Weights of a small transformer language model.
Size: 10 layers, 6 heads of 64, MLP 1536 ReLU, vocabulary 2048, 18.8M parameters.
Architecture: LayerNorm before each block, learned positions, biases, tied embeddings, capped logits.
Training: 300M tokens, 4583 steps.
MLP neurons of a small language model. Each row is named by its layer, matrix (up: input weights) and neuron, and shows model dimensions 256-383. Each number is 500 + 40 x the weight over its row's rms, rounded and kept within 0 to 999. Numbers have three digits each.
After each neuron's rows is what it responds to, as a language model described it from the Wikipedia text at the highest values.

L4.up1472:396494531474442514491526488414480538529548486439530484475503430491552518490467510480538567554441497464516502574526529519536469465447548490517552535499518484508555547463480537428404490519447541459496540495506493358493515511538557510519454579504556570574464498514505530413548485432482563481468446556597539562541519500525442518481492471516502524506494504487548592509453520526493544508475
Responds to: Mid-word continuation pieces. Short second fragments of words split after a brief opening piece, such as lo+ver, lo+se, tr+e(atment), se+x, agre+e(ment), in varied prose.

L5.up284:553426475512478515552545466480452520513495549476479477465457480510549483457467421454526531472411475509522524573520509494587480527466529626480522440539526566573492504474499517472483525558468566441505502586521515425537475515463482491585501563488559568503520563427502534545529526510499523493550483584500481512541511523545421394482511452500480493507480486507426553543439482479494514419468
Responds to: Trailing number digits. Final digit chunks of multi-digit numbers, mostly after a decimal point, as in 30.4%, 72.69%, 5.28 ERA, in stats tables and census text.

L5.up1109:549480502489482516498514521465488454533443541455491520513463440500510492460383501534467431503465445431548494436401499508572460489541538494505466473503497482450497496419445517607453524538488511423500533499544432504491454592519496451542468566462468566465514496538618558521476477417502549531495462448588494447470521438506469421538501424530517473501519585529499518444560432528493555468571
Responds to: Mid-word completion pieces. Word-final or middle subword pieces that finish a word already split into fragments, such as unawa-re, nomin-ation, establish-ment, favo-ri-te, vo-ic-ed.

L5.up134:422522466465510515468504475573515511504501533481544435516519455533539502518474513489525582465465497537444483476478535467482512506448470560535567471482518534529570475506535509503462536594471531519536560447523454488561452556536490422498574562530437504468519504450457494612515444550552514487578512506559547513547477524545492493468476512484522528506411538456464574525534451524501542553433
Responds to: Predicate start after copula. The first token or word piece right after was, is, were or are, often a split word like in(creased), part(icularly), or the, not, more.

L4.up162:490478465478495525503498497526618515405528475464486476479523517525498470512357489444468462531501429502441485508419468556463516519425529528523471505506530473566508541469431516509476485433533500502475472574479502484494488488605524504495498483492503552504456504483566484532540536536494492465477468501527429485437492506449447558523470432474480569451522539491460544424472524479430499517512
Responds to: Mid-word fragment continuation. Short word-piece fragments in the middle of a word split across tokens, mostly consonants like b, z and t or endings like ant, as in demo-b-ilization, La-b-el, inf-ant.

L2.up1354:545476528483476565544486445450539490493496470474474535564476435506517525494385497494503418535525517469558519521482556486492505599418477486467447510498461493473494456495455473548481505509489506529498475465478443542538520507511449514527549464501498495560467557508518489427583538477491499463527491427484435508519482421490445483454420460566502488503513498470546489511497475485539429615542
Responds to: Mid-word pieces and "and". Fires on word-internal pieces such as cle and pe (Vehicle, Uncle, Circle, woodpecker, Type), and on " and" joining names or nouns in lists and titles.

L5.up1105:513463468491466551569531531508482502489562487471492518508483513532530503524450527420511441511531469472501468517555463463545561492434533545453568496518515475524544546454465518557495470416429507468495447513511549510439494548449462500467498533477505480488497462545589571467495538447495545529509475484514487509552510493496488502485486486491539427482452598565418563499491600520555495497502
Responds to: Mid-word fragment tokens. Word pieces continuing a word after an awkward split, such as sp-a-ceship, desp-ite, sign-if-icance, Succe-ed-ed, plus the hyphen in Vice-Admiral.

L4.up524:460493486475511467513475499588505465518509532472570501476502475519468539539425501521528512467524423435482496494556539434595491492520508495504469454540482464486478448383405575500452509514522503506565425461496513531505486495594448519477478457510432518468505572526448500423474434557548512507511482472524483537435503424463484535507477519536506489508450597565532524535460493448492488463420
Responds to: Early word pieces and determiners. Determiners (the, a, its, their) after short prepositions like in, of, to, and second word pieces inside names such as Ch-ic-ago, O'-Neal, S-ho-oting.

L5.up1245:532510465562495525486489487528509514481508559441520531461476463454525471593472467509467553461478519510456451533448514512498481506436476476403557541559525575557529531476467520501522495504431592509506465505551421459475465496478507507481517502544512479480515519424490482560537428521448547508499466499494495532475466524530469493465481448536479472507477530421495518455543435515552500532420
Responds to: Verb inflection endings. Word-final -s/-ed/-n completing split verb stems (appear-ed, appear-s, continu-ed, show-n), plus stray spaces and table pipes, and pieces inside Latin species names.

L2.up1075:526527495520495541608470531457467509429494514495505517500464523529546462546417467449502496448533536420519571540509502428515560490494437556522549518494506493477509516477444486509573611504507483467454493501475441542475474549514534530519477581492510526539490529450510452474553448507510492483600503511523478521514507525509402531487457504558518517518479493473474573493488504453511497478484
Responds to: Small numbers and quantifiers. Count words and quantifiers before a noun, like two years, five people, various awards, plus mid-word pieces such as fe in Professor and tern in International.

L5.up1392:506482433445554475499455485537496500500558461525492444584493568503515495487539476400526547566511497431561526430475526521502478537499527514465514455523506503515483403541503521506461588431448519512491525521476407559473493548486489419506464513515472613467465568517519563420507500492488509464499487518499464527466488526444521446409479495549502484489418509555421439549464538452550564465523
Responds to: Second subword fragments. Short mid-word fragments that continue a split word after a syllable ending in r, like car|ry, gover|n|ment, Ber|lin, con|st|itution.

L5.up1448:526464499490496487527555517564544531479527502534539481495544496495478480586470511475500520418473488514511490524491546538426509496426462516481495497518445507452558429508539494570470483575534500521485464509503454476525569514571618450502521541498493509449518504520485483510448387533554463401516493408480523564497451472474479482402456491562504413503416482484431519425458525444455533529528
Responds to: Word and list-entry continuations. Second pieces of split words and numbers, chiefly ur in E-ur-ope and year endings like 20-16, 19-39; also list or table row numbers after a line break or pipe.

L4.up382:482479492470505513471492439449563427434455456458474452502490463504472527480507490491495551508490475509483478581494537470497501458434502498433534459528504531454512491518479453586502489447559504498470489484468511551516483515525435524517429468511549468512434523506566512538564501509533529483491496510552505521518419484444478477502541587468485499468547471478492522507439527495415491524506
Responds to: Early tokens after line/cell start. Second word-piece or first token at the start of a new line or table cell, often "s" as in Re|s|ult, Re|s|idents, vote|s, or October.

L5.up1043:588496480498499471443473531495431542489498492465508531507490441491477477535510430507502510464478480500451416556573477473610509620484554533488476569522470471486475487545520511469440553518448527417492566496524467489532555569472479510451445523508539517545543500495545520488481461596507504505461466524521467456534528509477529485461509516589500494633411459482573471498439548458501473490533
Responds to: After compound name ends. The token right after a multi-word proper name or noun compound ends, often a bare space or next word-piece, e.g. Railway→line, Agency→;, Reserves→‡.

L4.up36:559518543503488535424503507529431528459497506502492524480460495562569520493472505493462507480527521492469520520560532562456550480533528516456488417461484468513510468397538582573523423496443545531496521519496484485488505480508602531488509533476537471595463538456443521536503466510548499480508502474503500513496462541517487482420506475544526553441439526509469455474483499473480504499457
Responds to: Second fragment of split words. Word-piece fragments that continue a word split after a short first piece, like re-ally, us-ually, original-ly, re-ach and Al-ex, plus small words after was/is/in (not, one, being, both).

L2.up1085:483531482468448583603440461472399509472439458495456394499446478491472538574513497379536496522497484523412473495450450489493514485487493573524501517529517484512507495477571503520544510528536597552496544460529468494511495535510539412489480538516535538497469482469563500531563536434503477523502471535450433519569497565468461447498518510529505527589486509498436498459547512484523552483475
Responds to: Word-final suffix pieces. Suffix tokens that end a word split into pieces, mostly adverb -ly (approximately, successfully, originally), plus plural -s/-es/-ies and stray also.

L5.up335:507486535445540512535542473504510474440501424518521469523487499490499485589522478477458558475542532445481463543536502397536543521509489527447456459578475475536510548519515515551571471492477524517473504550507484483530475508476457498457523506514507457534506509581508514553536465503424541462496496514516460459537467471478440502531488499488481564542486473501466549488498497557486430596570
Responds to: Verb inflection endings. Suffixes like -ed, -s, -ing completing a verb stem in biographies, as in appear-ed, work-ed, particip-ated, compet-ed, also Vot-es.

L4.up1438:515550504507575479483538489428498548472447502523546490562510525523542531522477453486550555499442460467532467492538508462488566541462461502467510484519516480501498402510466572454472588551496551475498541421492517482507481487459571475531568519488487537467462569465478532450542469513566476399457469522505499486533464534442452498435533494523510513475494488518547536529513495490487469525463
Responds to: Mid-word name fragments. Middle word-piece of a capitalized name or title split into several tokens, e.g. Ber-ke-ley, Con-tin-ental, St-range-r, MacDer-mon-t.

L4.up713:540477505473489497500450497479440506480503428438491502503444411488542497485511479464520550437422376463487446591544506465537497566530498482435532523507508541437504503541509591517576562436519537513504458541480514487472509492436462489554488505510421507518448516502546566543492477524483503502503499496444539501578487504460535547491513434551489507535500455479515467466495490517552540529571
Responds to: Proper-name head nouns. First piece of the generic word after a name in multiword proper nouns, e.g. Bostock Road, Powązki Cemetery, Lawrence Berkeley National, Naval Air.

L2.up197:487423474515508515545481384441486496520460516499468468516513535532566603606487494461516514499492479590505509474442530554595463502453570502586518496487526461493496481494454557511534536519430525488493543473535512463532510521489457472484454466481504523464484591511524554503536462446510523478488495505460500510485485449597498509539474540472505591552547525543475578460514520534458499556564
Responds to: Number-final digits in tables. Final digits of decimal or score numbers in dense numeric tables and lists, usually right after a decimal point, plus cell separators and semicolons.

L5.up1050:523500513518487511500505523526458454438451483536511579560516483519491521526538515505513565454507479480479483485498506508548519554524484453519445392504539522577558514509430583412521524504477514449469511534472405446468535515566445489521476531532462467539505515473539441488519500519487585506527484481546451539458455523468440494485562519497519556507432560559481535486483479487481507448530
Responds to: Word-fragment continuations. Second pieces of words split after a short start, mostly after "be" (be-hind, be-com-ing, be-li-ef, be-half), plus the/their following a preposition or verb (won their, during the).

L4.up701:545529532521492489491512458518479550408478482500547495555455535523587527492540454456491482564468542487491493538495557477581506421534519534465560557500497572461510475464517535499526509456474606407570509494509499473468469554490516509584543519498502514451447514438490491446468562456448521482535476468519467522511504492534477503439498543517515481516440550572501479564582556498511546459521
Responds to: Word-final subword pieces. Fires on a short subword piece that ends a word split after a consonant-led fragment, such as sche-me, temp-les, Georg-ia, and on periods after abbreviations like Op.

L2.up307:618532584488455516478458447469464506471513558398514432457500450481546544484511498478446443486376445584462504530485505510473500536481474510490536470471406572451506468497485439565473534507476496499510481451516420494531503513519382506494511479507521476502444558467441505549494471563495524534477511459483497521445480464496508399539437442526497496507456503519545507548436497527496488547541
Responds to: Punctuation after names. Commas and opening parentheses right after a proper name or noun phrase, mostly at the start of a Wikipedia article, such as Li Fei ( and Christine Gosden ),.

L5.up470:456477477497533476477481470573535484522470585479553511522506452482523500486444470542530519615521509568492510464433542498540490479459519484518511529478478529589570530464449527587498524490544471492504418495502511509532518528515493550551499526489480542530490518487555541458524494421480564468545496466490461544418424530446484492466532517519497564526529482564538576519475474429525441500497
Responds to: Mid-word subword fragments. Short word pieces in the middle of a word split into several tokens, often after prefixes like De, In, re, as in De-b-ruge, In-co-gnito, Exhi-b-ition.

L2.up94:473488456511456498500471465470465523417496501496474459528484475495459558501495498520474465592444489525506447524488500499537518535523559578501539510491495591478472478474505534432551538482439504462531567507525498504524511529498517490425464492506440582528475528535516533498473528468479534480587479457474406546524482510501519528482520469529502536525483544441466468564550471466444581490503
Responds to: Sentence-ending periods. Periods, occasionally ? or closing quotes, ending declarative sentences in Wikipedia prose, e.g. "largest insurance broker worldwide.", "Society of Antiquaries of London.", "Province of Brandenburg in 1815."

L2.up286:551521538479507529442442421525511539492498515446501488538467428509489577504468514600444487579451526489464558511495623404479488591461472534482471520504493501388454489498480449508488446535514508520485532443501488519517442497513394451544485530571470532535487532507455493560476505533523551469509494499499478579544469550506512546478440530522503526510503490485488526526480458507487472566476
Responds to: Letter s inside words. A standalone "s" token split out mid-word, after a short prefix piece, often in infobox or table text: De-s-tinations, Con-s-ervation, Di-s-cipline.

L4.up1056:590514557519431574517502516529528508489573499535524523480455401512548523491496439444531543472464500456472520514448499420500518457468551456449494415537430540479554477460451496474545485441480594459515538436457470514470438464511535557519522525490485521443524607527502463577446492545467552527513482446517527509497496495472402533530398512468509423479460510441575535458513529523552473450513
Responds to: Word continuations and separators. Mid-word pieces after an initial p- (path, pushed, paternal, purchased), plus bare spaces, newlines and dashes in list or heading breaks.

L5.up784:526508480451487504472499550451480594514510439444543423509505491515447460602482478524509525512516517504458518527476529427537515556461463550440542498562477459526466448495519515446451509476532499495548517411469451427450468493519505503507514507528514642506539523509511482547605517510432494482515497471534554515500462481530461518448505514520499561507545541478481528493503528494460504555598
Responds to: Function-word-shaped word starts. Short pronoun or function-word tokens, strongest when they begin a longer word (his in historic/historian, who in whole, It in Italian); also ordinary his, that, who, some.

L2.up1268:472512485477530489494503527534555502495505492505527536476508479531562504509504446531530506515503444584465491473447590495480489504491568478539507459512464567548587448522530500534495591456605497507533471443510523511526542524485486552462464463478479478495384493482404499478538463461509497509459462495506463500427516461448526515511489475537511491574492611523549478534489495513502528449466
Responds to: Personal pronouns and who. Relative who after a comma and person-referring pronouns (he, she, her) in biographies and plots, plus look-alike word pieces (whole, whose, beautiful).

L4.up1368:513486445435510506530444467579588460521496544533512440572456480549547510559542465452478482518552501489434478495504488486538555550423547471458531485517486538583523464505584518578431510495490528495481503468455433554476503513495495417566457536489542484439489495539478505465583489474478498504449458493454558422519484544474494481485506540558496476519461505490493508512514507578532492477513
Responds to: Word-completing suffixes. Suffix pieces that finish a word split across tokens, mostly -s after a verb or noun stem (appear-s, feature-s, result-s), also -re after st (streak, stretching) and -ing, -ance.

L4.up368:521507496524465548526486536566529544480514462478526511421467505503488455545484482566568456550474507590412497531605532500518493465466522485420492472574527479552477475403545513476537429499511570559615486495506487425421526464491491560531458509500558435524494471510468482482542461405422519482538483585470484490483543521514485553483474486558463482514484509526527578449485580549497566442535
Responds to: Next word after a noun phrase. First token of the word after a modifier or noun phrase: truncated noun starts (ch-arge, tri-be, Je-ws) or clause links (by, who, when).

L2.up1360:557471506521455530511541478494589485499533537558495499493481427492576564472517476491545485411513533449481508536437528497513487464481455477505557508448480594391464508480411527564488494443501519495550520508492463501497507535491510524512588478499516576475398605503526520536499448517512535503551490506524548497528494482496483548506449516431506530501495499470589576468513512479522537472489
Responds to: Article and section boundaries. Line breaks right after a "= Title =" article heading or at section starts (==), plus dashes in date or score ranges like 1906 – 1996.

L5.up1493:502480484462538615551438446446444491538517499485512492512480479499540521475491509524507507547442467389508502530534480544466532443487541572475500517583477448518541476379520482568535493475525487566549490576504581478452460469499538455533438518491506512512461496446500522486577420472500468521532517458517504506522459570471503500423428569516573526515510481513505512488516520454368451488533
Responds to: Parenthetical or comma asides. First token after an opening parenthesis or comma that starts an aside, such as born, also known, dates, in, although.

L2.up1042:562496455484489510474507557462400424506466500471483546535498474497603493492535478596497471522521491502515444535470539498510449546441538516456552534483519563472511503460543517423571501524518468571558495533512527463469494485483502496553457500497465461547488596479526477511474501456444500474527480556473478517455501444555485528467430496543504474485480481505570476550464507476527490567523
Responds to: National in proper names. Strongest on the capitalized word National inside institution or place names (National Park, National Cancer Institute, African National Congress); weaker on periods, colons, State, and word-start pieces like comp or con.

L4.up432:558513436432494556558476536499441429575507538487478410475487531533507487576510518410501481476492495476519492568498474508471512511486504569462549460490509527555507456474502538522479523572483562393466497480429468542434484492493528471519462552503553479472495507471483545516527369467497494516543482472535443512524507465503504530446534501489483514527465538520492561467548499510442513482580
Responds to: Decimal digits and quantifiers. Fractional digits right after a decimal point in statistics (26.0, 2.3 billion, 6.9/10), plus % signs and quantifiers like all, most, a.

L2.up403:474515562418537494567498439503470473483434515498486512505524482501462527499447519520466515477466465536451495475544542484528509575505504475473573530564422489467494470508441483492475493460470493500544504465484439523488508513527485517460467459507456497534525518545522491442528415535527563473480468423533466484469525563471447439473512456521479496481415508459513547541532488516499500496508
Responds to: Token "the". The word " the" in any running Wikipedia prose, mostly after prepositions or commas (In the, of the), plus "the" opening they, then, theologian.

L2.up1082:557498554447520499489470365446471437464533557538513520556499544527492590532511521446446528474524480528545486507440491522602538521452491514488558513521505469484541420507552533538443586422473551555506567493484502498503470539497480511446501497493467498503503482505445505525506504464517518454459489504506485441455501541514480412525492513493524540489500532460441534498444530544491418490478
Responds to: Name-completing suffix pieces. Subword pieces like -ton, -as, -an that finish multi-token place names and surnames, such as Southampton, Kansas, Bolton, mostly in tables, lists and rosters; sometimes mid-word pieces like Es-ton-ia or incre-as-ed.